From a checkpoint of a small transformer trained on Wikipedia: 13234 steps.
MLP neurons of a small language model. Each row is named by its layer, matrix (up: input weights) and neuron, and shows model dimensions 128-319. Each number is 128 + 32 x the weight over its row's rms, rounded and kept within 0 to 255. Numbers have three digits each.
After each neuron's rows, "fires on" lists the tokens most often at its 100 highest values on Wikipedia text that the model never trained on.

L4.up414:091125150107089162130067123147073132132166163133145154143118099204173150113098107080168165149140088041126177118138112114118099070158195123095114170132121153141130157151149154149157114174131112092141132175177164103110098101144124116075066163151154108109153155133155127130140155106154148112098124148085134140153209090110147086119151169125071144179139102112141074099167153112116164162175116177137121160159180113152148077094089146127097133135128119136137205164109128113151146164120090098121116176160123129161125150150149124090160109122091101131104111065178138123124130142194111064
fires on: "==", "\n"

L2.up686:107117126121101115080138101098133139123200077202093056112131093109137153142095100095141109103114154132151179118139102147171047219124037180086064129116128132141125056113131099127147121110134144140108102186123123125118142121124102063123112127150145170097151122172216136163120177161128084073124074120167142088174079134162126126111080151113141162146157117099112135149156127124137078127086150192147197131134148148100132172091141164117186172077155187147118093154226136102068160109103181156127127147145154144129123094170150105084145102075159185187141163159146110125172109057104100211
fires on: "-", "i", "ab", "al ", "ing "

L2.up1276:154135125135150112081054143133122131082156147095114081055125149090154109107110147129138099134130166081138129112148133127081130043105099120184124136124100145180128169101104185171097150109065136150100075144067124063126147148163153097128092142127114107116129131076156110151121201056105115161150103071146098114105179119207121095135137138136150087127118136111018105161140081121160115133088137160143108098137113118174122077105189141122139139105087123165132139133137073156110144247107119112099126145152135123165073126188116102151167130135134110098165129179156159154058153159103151131
fires on: "made ", "| ", "high", "of ", "most ", "best "

L2.up681:128105133121121127161150159115176080143114172151160112134132125134049115118112123141123082101157114171134157093088119149159103123192153155140071141138173123104165095154157158108151139111129142138127220146118068136131133113203188154125211168064108187124114147154086152121122079137120146133079155091172154093153138190142123114169093152183123138127184143146131081176025085160104165151066142125131202139107150134103111169131099130169099107055101092150168168131069050112088172081125122114137143119100115180153118068122122086122139182133176128181125166119115154140107174115117135112
fires on: "an", "t", "ant", "ul", "as", "at"

L2.up205:124170151118102117078111111185138131173179096164161118128149166103150139171106107174066142185072170137115108134102088191183107138102135134140154171132055105166127093125122091158090109097187169096112152163146099103100127131138168210146097144114122143125088128126129130116121133122149168111128164098192155088098115128103153175118145176116136116135106173129147150130152120080107072148127118090067086113153099134088163168121161071086119129103082146198048121128132080101149120110083149094081154161111161144090153145097131117062130132109170124087143143100120113154171114195064122112
fires on: "| ", "si", "50", "4 "

L2.up906:107133182166095180112141160103120148140075120148112111161139170141126130144125116048161122119120135163112096067117131128148113126077127088120118147142119147167104163102092127145152125076073151141132111154101156132127138125112111129093118202149045113166163112099059164073105124129105143135156146125118096121140115142134142167152159143088083105133091094146164118126211097123110168135150147091112098146122147138125075228111154195132145179108156147122051205131158174101176119141139097102122147182115130162194142138203117124122114070094150125146086147143085086130128109089125109145
fires on: "at", "en", "ade ", "ad", "as", "air"

L4.up1277:127171149156118128154126174082119144104130078156084177075084150108086107105169131081084176124123129113122077164079148088116161168150128117097167123138141161120113227138136147146097161115116107107110150123095149069192176097094181151150103138139125179134101097163136071139125141100149151175144146150100098133102173159144099087157115125131116164081224167155125149144129101135084130175106092131116163107143127066105122149109127106103073099116108141089104150130113101152134143125095075110187127110152098082151173117135154133120165133142140143131098137125182097203179149154109107139
fires on: "'", "ati", "States"

L4.up943:136142147128182189165102127151145137109161098124196134079082130189141138154086122003120163135125151115093131126106101087097135100155076082107195104136135149131157101156164112171214145177139163092121106149112119056131151103123149107151145176088149167136149182158100134124110109122084110095132084141174108170163131066107117086121145108085138133159190083103059155168125155139163137143135193152082057149132079097195108140141144160155147166130147117154119121124148095122130148188150102122126101135145092123122177143132168099144168125094151099111137103076135079201102130117101092115
fires on: "==", "===", "; "

L4.up194:103134147067113121162137127095132123060083099141087122114134175176085123118090120188118122129103114156142070157130107092075193145129152126112095101109089072144162118153142090162158065229134131035096149086145164137113165096148146099092144092113104129123143138085118109062144074074142073124121094137136158148125151114071117108124158141157149120158147104110076087125103175150158103095152124199091155157092080118164143101093145094151087116111138134153167110207222125139106161056121025119129129118069084129121149124115181156095103162118123116219103129124107080108114103136119125169
fires on: "str", "gr", "ul", "i", "sp", "\n  "

L4.up521:087096169093163132066076137149111152139104166113101151116131096095125086179142171136143117189099137134132099113176104145174119100129169075125167116106112132118122154123138084083174133125181156117136179118141142131128068099147138102086167147158155180176128132131123168116141091121138045117127152118122112134139082051063086207146125109128101135075108115116136213089158141126145112164198148116063198099102155122151137089114112154163140177123156132119199188131139141101183054115127126123113128144094101146137140167149072129104135122197118138101128113067136067106151126122117139160
fires on: ", ", "and ", "le", "for", "str", "ting "

L4.up333:139143112096134132095069082146111130068115156133170136102175134139111072055156132087152088135143112112093156103109142132106083168215130141155099128124159171150148129066109071145147176195158169165142160135024101164118109106145177148132106112120106093078152143093118128134083156136112182119123117119093166129140113137149124147130111096124157132163114133119074137119086141115200166126182118129116084154152072149144127172135140112112099099129142127159113063142132085108162123181117133131106109105131141080132136103076086136162098113095105159131104193135098072097147189107045168142
fires on: "(", "Team ", "|", "if", "– ", "| "

L2.up704:109066112099148130107153149164127117185156091100128159149143115115135051147118108154121163143153180180119107123135076121168181138156162179144163086163199123159080131150182097061130112121146124132139143092208189128092181111150084147084184089156113151185090195092104105129118120132178121139133193109112189146170137138091075113070126143120122147138097159124119186086148139150135167090162153165167175138158080061060148172183114191082137092170136132109113161147186112164179145129090124138107114093091155123161148136162147071201124114110106130124173109148095134091160140148071142151
fires on: "yr", "w", "sp", "r", "i", "g"

L4.up1099:151164183128130122188069184126152139169102119149174193173112140178109072056099105115143077108127173153122121108150105119150077096123132115181115126102198166164128155115123129160145183125127137138122146106119126097144167178146106159090158087201129131144143178100074132137101199174077147150155080108113147133138098154122071128169120145098202130082151112131136097111153110069137136080093147089121086112134099159113069134063112134091129133134083128128125148186122117143159108141154079163149131113093100096131080062121118145111109121034129214078120255130153088137120110161159087128
fires on: "at", "t", "ist", "et", "en", "tit"

L4.up510:058152102140128189149146117097100164109117033136132122071087144090104097171149081149100108176154194097141104161238139140141177073151089057099143101133097131108123143122127116172181135069137114090138150149157090118103128169166135082099101135124132115146053112111165138118133104102106173116114121096123112164056115117107159218126120074110145123166116141062058098104143126117081075192113177116142120067099147106159140158093123138172129097073117189074089133107174190131145078115131116123106117090095109147079113137126142134167127120131141132171067178152185113156117177113157137130
fires on: ", ", "is ", "the ", "ab", "% ", "es "

L2.up448:144157162125140121164114126183117122147139122122106153142128058130122123140115147125152174130131194174070137143123096127082123154119148166098118076112137127136115151113163151111132048137105118134129169127165189086101126160114122079170117159132087158106053102104133123137078129094091134067144169131136111169109099102181093129144109191107162112136135117083114113140134205080189137125139131103148141138173068083179144175174077119106148144081158121090132121137104122125152103200074107132108143136136140088146173106102128139157086121117090152109134162209171169182069174110064081124
fires on: "| ", "; "

L4.up741:112095064079093129147148117142121141106115051156106118137160106150121113079120146129143104158137137132087092108112122178036077135128095157168096104147185146158123183091167133153147188192117149148130161120137142171150117152137138067108144191047178156147164134109119156102109110117122096095088160158103143166106147095142087164107127151143106141141088159104185147152118190118128123096078119087152120176197120085152138088126134097082196103121136146129105116085140195147102112168080129166186075158102130143146169074090120128149128114084065096146126127160115187159096173117047198115
fires on: "| ", "|", "; ", ": "

L2.up903:108190122138114189142181109109114120176099091095120143134087087169151108125102158148095101171128166123135130147160091116142125151141149132165138078121186150188106075073133164169148125076086082133113134105102109151180177127113147108148133143143152138178151145143133119136164113191118114147126169112160168158099136116072112088136164174124161089083106129133116079147102154139063122127108192130163118157073119109090082166126164134148106094146114157103064096133180128174139113191149082120169107097080134079147161101161123075151098162112127129172117078104090119135102199161157146122
fires on: "g", "if", "olu", "e", "i"

L4.up989:130133144187141117146163136166135144141080125106088170149110070091105085076169110096137112158126096096128131157085190131101132094125132090037135115103136093099127130166139155133114045116105131178138148083099155129136159129095169057099097140161085107159115132083114061101058113089172121196203149070111130149102122130138144144165082167139087135125082099114109110136129119130114128121171168095141121123124080144154086133110161070152091077128105130116147114093162171125177116107111109163179087088121144113069094101147214105103165142133080152078118117092164124103124116126110120106
fires on: "\n", "and ", "that ", "who "

L6.up552:113151132094102120155123124190163183109137109115131118171108146142114125097151150145144096116138158153106157137129142115071125144107105140146124178167126185127062167084146115182109113146127120144087193140155165128095168119097173151085110120153148185135128095110179063133115131160097120070130106046123095051162171123058101098107143094100181126132123141116146101132117075118164153103163162108102086116162111132128133110184144154102157124105143137132160132149182098108133081111072150139145121118191133087120118136196180128106143152072118112177061188156110091147186105173123128133
fires on: "==", "===", "- ", "′", "fication "

L2.up744:148144118163160133095109137139087133157143148115136071104124155116155118135113098141188125138148125119104113083146162120080119088046136070192136170169116109103169115133132092183172160197151135150107130072060157103098130117139143119118143128148108101153106110090139151122100153157142164123056140110159178129065115105118081137097137090133210132141136135145060158137173165122131096154129120142123149129090170129101150155146089100095131151126096113099119184113208078088173145208166066128114108149118110173139094084124202139072156140148167167132102083178158171109102108121037120105
fires on: "| "

L6.up350:107124095180126117102102108120161136157156122130154119101115175138137133149122110107138146121096119145074106152137121128117169190123075159094137103101092136140140152175103153141136148164081169151093150080146160050098157121113196122079155080176126153137154142152093076119134145176114185163151166157121154116147105110082134152203106133087157207171137150160182139124117085154093187159190140132106130141115086159136126098140096115160168123056125114127190082222137144114130197173084144139106122153148170081129204148098158133136119155128092133122157158062145111171146124092090143191
fires on: "\n", "| ", ") ", "; "

L4.up533:135110157136139157109136128127136135123141140123095120120101132100145149122133111087147152100139091132107149161117091142107130119142090131168109077155130102189142108123119128138139152137119075176110166120154168127125136097108074139180147160163084161095055173136145112158115142113160171092145178146165132209092151145090182138217114089169107161132173162118092167123154168122135135094095214108106171117140143142097138135117142156082150126061133123134108086135169119125178143221167125154146097173077143100142129171141124170109117089109125057101154100148148111058108084139108149130
fires on: "==", "\n", "of ", "has "

L4.up638:146162197123103179170137176117134098077128136100092101113131102161133086106127111158144111113109200176081133101145075162121186126108160157158131116080107093108079114136140155113118122092149101133043157138157099166140161172110096088169150139084075134130097194089131091139119145160127171158114082125153176147093127126108081070083190142065100181121111194149160106158073151150108125198159103115131104073061052178103107135183167116118151144126119130146168128089177163186054140159060150128162153107116164164211135127198132140091109116121152157136136102057140148085158102172148138111
fires on: "e", "if", "p", "ic"

L2.up921:125136133148073102156160096141088152063148123128130072106131099110136144102112132125137184134098199138130090149184147143147132149173117141165099107121104146096111219154124144129107170162161140089192162118134110146091171078156178154162167106127137163131136161182136038125119137146114107140091124113158153129150096125196159087119104126125091114091177145133185173123135168131126196122156149137091112140135138142126132086146103107186136136137152116149169137125124106095126119146141134118183092094123096126152164123122132125149161133162153121070042223149094119174128131117121172120
fires on: "'", "==", "s", "===", "\n", ". "

L2.up365:147152183108042102138185132126138168142133120139130154195121151138143119113123135153140134124116077091137135193153125138101129138180157091140143098183097095127118033102091083105157101094151157100133127119145162088105092086182132126137138204115116205122150131167124104061103101095153188073056165132165144125126167152143093118150131131140114151086138134151076139091077134130075166128171155094139126111091088137190155101134126142125162107078192156112150117119157128128081079174099126171126089125146105107140128144152130093112112147159127075132127167147136116167066053158180166141
fires on: "\n", "of ", "ly ", "in ", "into "

L2.up624:185129143090145193137121174107184141119147128105117110105089146137146127166137071041185126108116177121168136095121152081161185107152113135123137110098104114102132095127089130140082129142096158147113073128121088096121115076146213144165129106149122098155144146200146139111094131120116139105086077174054134172149086115146139056127139167112139090175138173113124152095113084065083093176138109174117064151164114098155072154137109154130137102068140102177103145102111153134097130105098086149078115173122136126155131139121195125140203130174085144126105141119147097156125158103193105138
fires on: ", ", "==", "both ", "of ", "within ", "before "

L6.up1210:101106178139091130150147077113144125176140103092138140159088105123049074183131176097128076095087073140101135134210124150116069030131132166163116092095109092121140166125100115137149109085157115149147164115136130166141167077148127141186115128173117125097163102160126144124164134095168115120164117117112124132172122176136136125096141125104120115117135132119104123145021086134188131095126141153163172146129128084123133070060162128096101115154131165159123069175154137101118117161098065115173099183077128085154125099097151144146167169112127111082086043117104129121182139120121116109
fires on: "In", "Y", "y", " ", "in", "\n"

L4.up453:116105173096095113171124152133118152101140123186084071201076107164142147129066146136158126141161136111119083111121097061112129099152047144147184191157043111163115176125087116165119116194096108169210161109105142125164139105133131090148101135105197134111140165091091122117175164105122115131140131099124082159129108109091137102191111120136150137199195126134174098146123148073121127156130157095164106148151151141134113149142106083147128097136125123131122125145086163126119154102082138177229092147130176096130108160112040097146187166119078127135142126147155054131156032079165114101
fires on: ": ", "\n", ", ", "; ", ". ", "| "

L2.up1166:165108099139163114180145143106079148180143123149117128169137176108111068133123139125141095136172153128161129070176062097116172106131122187168057116162084183147155182150179153159150135119178125102150086128141129121112160106115102099152113166158170152088072114157105028140147104113148089129161141143153131157143125107141075135088105162146136131121098052121097096139149118112149162097145121113097156100113092143177165114122094059150163137135137104157149136171163133083073195101135180111117146118122110116115121129125156134120147125086100112146188109135163118149101145108110062129
fires on: ") ", "; ", "| ", "u", ")", "ib"

L4.up790:124164137132110078089142134128107164155138144138168137175171202144125064160114109107104149110125138096141147097146091168135101054136140087087143143138158151146115147114202088092176099156169119067129103138096061167110122127132064141140175135136132106100128166117139135087098139113100035138090160147083137145146131116127084164148208094124165197102135141110130130113106173148113142166119149175174157189112085090158031176097169116170118120129165131158184128094147170110171113100079117127134102127088185107147142093141135100088066149108130148183122124123114137160066152059083098104
fires on: "very ", "and ", "ur", "con", "ul", "pl"

L4.up575:111120129163176172078172110075164120129111116125140137123057082147158135162141095105128157087161173128114069174180148115140165131092136115132148132055128141152121136165156139105151070131094051110157178128074122113137165073136156128081111154114134103142113103136098110122158134085108155082117176140131073182106117129067130095087095134107161113152113132053077102169150179053146153102128108156120132087057132108138146104177085160132146115126093126106124120080156126150167150102180109117129080136172103108129162140125197134111169117155165152150135128159140114156135107156137150101
fires on: ", ", "es "

L6.up328:169076072163165109135147103121063112108061152144117135090099143068067136135126083122135102109118205112138111109193162111113119097145157065168130175143153125103125183132127081146119176103125091153117112125097104163167164106152089124158176154178121141116144109142100150114137129153151163100104116139151167114091174135127115167098089143153103145172114131130092102128160165096106193099165097106111126142141116077129087132167119141095129090096098189055109124191106116121106129117141147066133113144177156177142074133140171178129142160106101075130154152096058105146119112133120168101
fires on: "m", "f", "n", "M", "w", "amm"

L4.up273:150114133169129134148174138113105123119109107140094101086113176128119102124147166118100144132172115130136114052097139141118141153144112162180126170123168138172144119104143076209152114150125090138135112162136089174129197137111109177100140139126091121060094118200098156148157137142163113195119101097120174183185196116099141079105141101098184151161093138121178115120096159119116127148162140163184118124146100153171141084139172092178060090138139080144072117159116117191152149143070115124112117174082104100108145100117122139043110199106108118151126091107108141106123160123121125255
fires on: "ill", "ell", "oll", "id", "ug", "all"

L2.up1088:156131118145154107119103120096140094176148150086143136118143141069136100159070106129145112165076141119112156126130156127086098104093197161196118181132116117148129127134178095174127139143082133110100114183130100029107115086096099140104155117140143112104127159084141155169126111122109143148186146112152156121072114103191151103142108171092152120097101106133096120136132128123098061066164149126133111148052086111131142127109131164074152171147047140190106119158150120111145165112141104083125191161128109155146164095130186127087064138118107073140122113139161166162109128140103151131
fires on: "| ", "10", "\n\n"

L4.up50:129132125103126127141097043207091124109080184121115098109089144175090151084076172136132096094142191094125108141144161090092143108113135093128133114166126109095150130141126134114122116120126164157207088117124136147081212095137133153124143172172113143174146088124104149110123112169054100141187110074105140097133117125113096121158169096123172108105156122155140051151153159134115129137090107121150136181133200163126166145118122078063129119121106082121127094101168158147153164104087194133134170121178156141144211109087125127085155073178097128106136145138102109127127126152128127104
fires on: "tra", "fl", "lim", "fer", "thre", "ag"

L6.up183:113144139133126139143086096157167079098126135069094102132139132096135121182108083129142181075185105123110142114171055158161127099137093177077141126106075131130147103120130189135131090078096091130166194150122094134160180158046139128159101127100217103198095101101100146168122079166177133108172092111148098185123098185154132109090092145146173098168142117140090091087144095131124104141060117133125163149104137079131120133163148178098160142141131122118110109144169153132145187167171136101118109161162150088117135135098205093123130091134109181066147148120140109152131121120089125091
fires on: "| ", ": ", ",", "$", "of "

L4.up935:126104135137098200107096171093112166096139140159128153031111120096201113181163143112145151110131165098123096129147131130140107135174142125093137159151116093180126120150112150145123107157092105127134140108133122126132098194105112109171102093122156128173129144103141135152182155099081175058146085178156077133101146111229171116117153132118118135166093141134094108100118129152172120088140140143123117150140189083149132210101106240142102130121142115125105093109173180179128198113128091157122173103167157157120172077088154144128107120131047198143157109092113142085090145152100140174
fires on: "\n", ". ", "\n\n"

L4.up266:168153148121169163140179131096121147126141139149091131089126092105132092173138100106095144151127136126076187116169074195164165087150118145120164128138134153121100134175113099106120136118068086168150130134154137132093109140197104152111139109113138169116141148126100162081077148152090111055133105141133144111112128117100155119169112079108111170098114116152081112081144129132102135134091153132122158102118138144157177162110132136125145107066114125148128150139126117156125124093087154058092117126073112178028133137113134163093070114173167110128088108125100230189117123168096112163
fires on: "be ", "ent", "- ", "to ", "the ", "is "

L4.up863:090080185127110208165214160091119146103136200124107062190193174076151171132087152155165155159125151102101081069069047153114165151151138127129142119154163157191099107119142164104124089113128171160120167115095109115098144112118126147149162119165144101180116122144127165076149145134102209131121180143159146165097140128130101089112158188141093186053091057137118122120160078142136177195087158148175179117101155095121116143113153130101121112151120143115166108164167139092205151091091096137076143120146110103088081112144142122135105140124131105114150164157077055122104137100106154184
fires on: "and ", ", ", "or ", "is", "serv", "ik"

L4.up1205:142122129125056104163160116097144186069148135118123157157120083128120135170139089161133174169089103112163187107141137112140112041141079115165133182115154113116146145133103083102113168123173106114130140132131194121129140116126139144116126216151149082127118108152054174129114127082138144163100137172084130160128146123188202089191175052115106109094061176114128073195169104130027100111130154126127134160097127102171132155131089178137100147112119110140161137123120117190120164115138094096127129094115089151152138141106062143123118069099107144133168129076105157094112147132122129134
fires on: "\n", ". ", "\n\n"

L6.up13:129107154112093171105176108100088097122129197173148201121145133151187123125157103107172120118170119141111080101143160134156123104170127168145147117065079175115116145122126077074131154142155106134131081178120137140144112103142133140163172096156161167167125085170120141081128126115148097077137096172122130112081114096125162104149167089073157132122175104106074143119166108141166064149120155150083128135148161163132128134159151136128083146121090164116086098111118177158182146133104100118072100118084107125085062121136065125107145115179107091121153092131183119188159121087084158139
fires on: ", ", "(", "and ", "th"

L4.up730:134160131110192131120123135101154106145148093053124129119101175105148142121119144142158135089112108104066169137166135103127083129171186161117169177155180138121158130131087172170096129152189111157046128185106181191155122168135131108064149094132149184061176096096122116150091128146112148077106089094148136160108150183088144124125176080101145097181145172146126093120144120084087112112152158047050140161119159133185035103130109184176121151164091127090154197137161164133124137149110146177128103109162159134098129148145112089090137109115133185105165171122087138129130100180110096101
fires on: "==", "\n", "===", "g"

L4.up586:134123123137135122035129140118142092123150168079123122135114133101161128151175156120158142174118169110110162137138104100150148136156138110129137130161156104158164154125128167153139118125071135136173128147145255091115122150132097098173121134127131127133127183202150141134153108134146126119153116224117126115144157133115158147164123159164155112177123120000134164130136146114166116125123148153098132167126136144105136131083129197139128067075046105158135100174097150141151156197001139136209145149133171127155150129204163129137178141119128129149170100123119097158098109191119126116
fires on: "==", "\n"

L4.up643:194123116138144133149036138122160116143150140135120063109123114092067140107144142226144165129095108137081147100169096141111099126142115173094151112193110152195155162172185136066111113113175147135122037161116136136078096156146134110099114097119125161147057154146079129094164150128178169127128170120099132132095059101069162094161124172126141100111124128079134178115128137131073119117127171189076119129086131167117098146136095125127127105034143125065164103156083133135120152111154129124130100185142129114155153172121146155135105172048115144113141174085130097098097147143146104084
fires on: "==", "| ", "to ", ": ", "than ", "was "

L6.up70:168122144169151145142099128173161062122056078143084058129124093101119124132152109162095181111160172176125164101197079109192109118083159069118135071134085087153168097111134113114121134067122105086181110112143130106137069141113101092149113119101122102174135129135108160119116153133136115101149078132112105181071142128092134126179154136125147151091095082079110117152134154144112108157077095133108126081083140126143127191149122164119144123084108134116140162104108090126160114139160138123110089106108153131125119097147113131167154069060110151105137075088159119172150126109065089174
fires on: "| ", ": ", "of ", "; "

L6.up760:076089099150147102121118145153113106133139146117120164127080180099170132130161145161171136142144201175083157099152150178077174150115089151122163105141172140162158187171077116091145086191176153093083111070098145113073110097163070184140182121095125117164148129136094134135152116144111143172148130144167144084102148117112097103122125127111170124173085109119071137187141124139136101142140093142129105102131137115083088194126147157095137197079086132132139117218072069135206145215160122165145085149110141097106144096130123160146120122111136119149113113139136121133098120166123122192
fires on: ", ", "| ", "the ", "(", "; "

L2.up1236:130103170123173130124150136105139096110151140176144089124126124152125145096156165163119094078131131178243166130089152136147207076116130174133108080177139157100104116088125155135093142109071122123162157153122136154098099133124163082079140111114144130102118119144145141129095134130114117098140100075091102111119180161139089179168163166114135207144172121139137123193144100146119228157146085165129121115188141144052168110100094113129110124051184176076116121145194137101137149125171112103162115087132098168109143133109161046174098114152124192103098142155138164182159160109099159158
fires on: "ak", "ar", "ut", "pl", "eg", "on "

L2.up112:111149158190130139148145113155123096095160141087092122108111199118107102163110174102191110159126139139123140103099137174068124131060105156154163186142156108153158176097154083143125177098130135177130093161115103103132132099143091138103140120146138116122105093122157135123104094153162155133129170105152135173136101095146115119112146091092216200041125154108156167126143100111129117091161107091077147127145137091197097113103129150121108128138139135121094133123100101176125145114156089123134145082106112113106146072104101097153094105146087161105068141130174102133052125128085166155
fires on: "| ", "(", "u", "} "

L4.up879:105126180137063200157125132123161153084134096148096120143118091136132128156126101131140151176136094095081161145130145138139084087141155127129128136108093097159141198121101159116142136106120145053143145181118166156143155140112079103092164070155104131177111123152123164122098133137098122116110107103156126163107139148136137113147131140184063143154099093111120149119112123060137104110129130153195114181148113106157080163121104155138088105149156150101140081113149156133125155089132132136196088118183119139082091144127172109136151102101066163152165123095134106069039144141076096154
fires on: "\n", ". ", "that ", "\n\n"

L2.up621:111127145106126119080163178122064143151173123137130111083188109131147129131165118075118095122135082125140041151145163158189114144160141105146178137083142116112088147204200073136120069134169110151130075106123156190125141126140105116074111154053147117123044144154104137073148142163183157155158165130104106128127094057124163151103151147117170139172050152129110128194103131080142162167121116174089106140136121160090141094078135131127079167169117063129099134091106085159142141098098123146151119107117075133177078138126153132086121138108120157115233081106109146208173131117176150129
fires on: "d", "all", "ell", "and"

L6.up843:091173185151096126123105127139176180146114173137123146112112157113115120166052164067142107142095142140105114081176159102095155097110163096119104110113100112070089182153106089142187182136189128126148131111188106134155123094191122188110198084148097136114194167123151069097157142103163137120127118176074169050097099083205135142163131150154114156111160118110137063138135150097087091074167040147058105136094144100120150198082113148170108140174106151131153109151110131072143125109131076112118123155097170216135091126175143159107109166119080113117144096084105135135088149164109167073
fires on: "w", "T", "f", "W"

L6.up416:150167152071084106094117120087139092120119150161106177178125117133087112085139082099182177149156159166153166134159171121154066105122108106149199158074136171064149130167083151121127108097159147119099109143096173087204119123151134122148113107123116204159145089063193101155085111141127140141158142179088126111154080132094096096164115097116132146156135174130114168143090132126131110120092165081140155154108130123068150175167130098174100146110109124129108164168149173106145118125113163124197132120129073131058158098233118083084097109098156134172139116095141105069129113186139166109
fires on: "on", "bo", "lin", "for", "whe", "tow"

L4.up1214:068120145056190123050093129151120133152028125146178184077163152090129161104134124102113096156119181088151160104132168096150111099106163179140114221121206105150156129110096076125165150108181135077158138164168185114147089075104085095105099133135086129136166101149113134088162128115172146096135151183182124115096118119128161109165142121086118160145157093127158120104120092104133174106159156114155136138089119160122188126124098157133102175046138102073088116166108095107096083072164143094172097130186134137132105159103150073157137155163104097157126160125151082176091143132062184166
fires on: "==", ")", "Year ", "om", "end"

L6.up659:140135073126075150117131151152060085107110113120137111111187022110165122085144183100108139141151161180117143076101175124080154126129161173166121130131138215142094120157122098140132120090099102092104178095133148193076101140100090126099133076152179086147176160131158153097124129094158156103099181131080098131126193178136078167144137111130097117118100147115132126144102140117174151134146144084062107123165146154101138119100127156041099121146119173166135117166155163125142113126122131169160075094106125155168163081174145160105155109144131115160143131205119114127161178177091190163
fires on: "| ", "(", "we", "n", "; ", "Cl"

L4.up166:134145133116093131124132112155126163089114191102099109188081161121178101155072107100142166128135246144137132141106117152150163094169095167171130102122112155182130148152136166077135120176098140175124140143054135081075111091119173081181123084100136133149139178130111068164128154164086119158096202112136151106118130084074140155101220154099131152146117152147163068166140112103109195154094177147153113109122096162111065098104119125118142176134134058079187121111096167181145162119109132139145106146116083101087126132166131099098094197063110124117086102142124078133092177108084130120
fires on: ", ", "; ", "ul", "form", "and "

L4.up1026:116119179140151115087129126080120124082151155097165152127131077148145114140068125081140114128124129108195147155126112158143153093109140119144152132107122127112154127154080116149120142155135124096107255170117101164127133148084153133141129157144214123131142164063104155144123136116111089105149127133155121135119135085139112105172092104009138172166131091120110109144132142103108130145137119108121096201126193072157122139089130102089128099163052124115152121099098126147175133153168098120164113098144099085130179163120137116085158095108073145150186169114153098156118101163127144105
fires on: "\n", ". ", "=="

L6.up319:106108190119157132120140156134100169110096148058083119074188109104140165126139083125105133145087138133109110140105114064132186110106118047107126203137142141132129131081172097152128166140135140122094174102108123122138166080122122115143117163153155124096137105203136086094125126169134129151139151141085157121139163116111113212166129152159087103138129112119156139152133151104109153120151154130165139046057125114083174089148107125123129095117097181085180104203095132124115087101131147104160178138122094175104101110141076098151140112146124100123146118128141076135142137092088118168
fires on: ")"

L4.up924:168125140118170194162107154112156102144141122124118096130085122139111052143168174098135124173162174190181207082132134148142191153124061147184114126108178179166137105115135187130161170117109160102166160188082121144173126174183167124062095153127144072143074120136103176177131075112125113134116113144119100101139170125191030124132164190106137089111137093157099136158131130153115143163134166112141144137137140095165116100193157106140070102086091135159124134168117136095136133070121068096141106105145105094031106066171072129195139120131162205104115128067074163117137164099143120136
fires on: "an", "it", "ut", "ak", "ad", "tit"

L2.up548:086133109131113109124083137122144111154165097167136120156041164108155116067143163153096122110095131025143150109132083149146138146118049173131128129141147121112141106149128165127198082065147129133110108135143136117180139150157093135114169145113138101112087122095172104135132096175132150153191163158184167113129151117162117146098145180123097113113189097105117159136121122157173122163173072134063114134143137153092111153072131102136135196142170149069146125112153142165087116121089149089123120141113129147119106115119120080091124138072143182094219110167096106084170075122126187136
fires on: "ed ", "-", "ing ", ": ", "med ", "ated "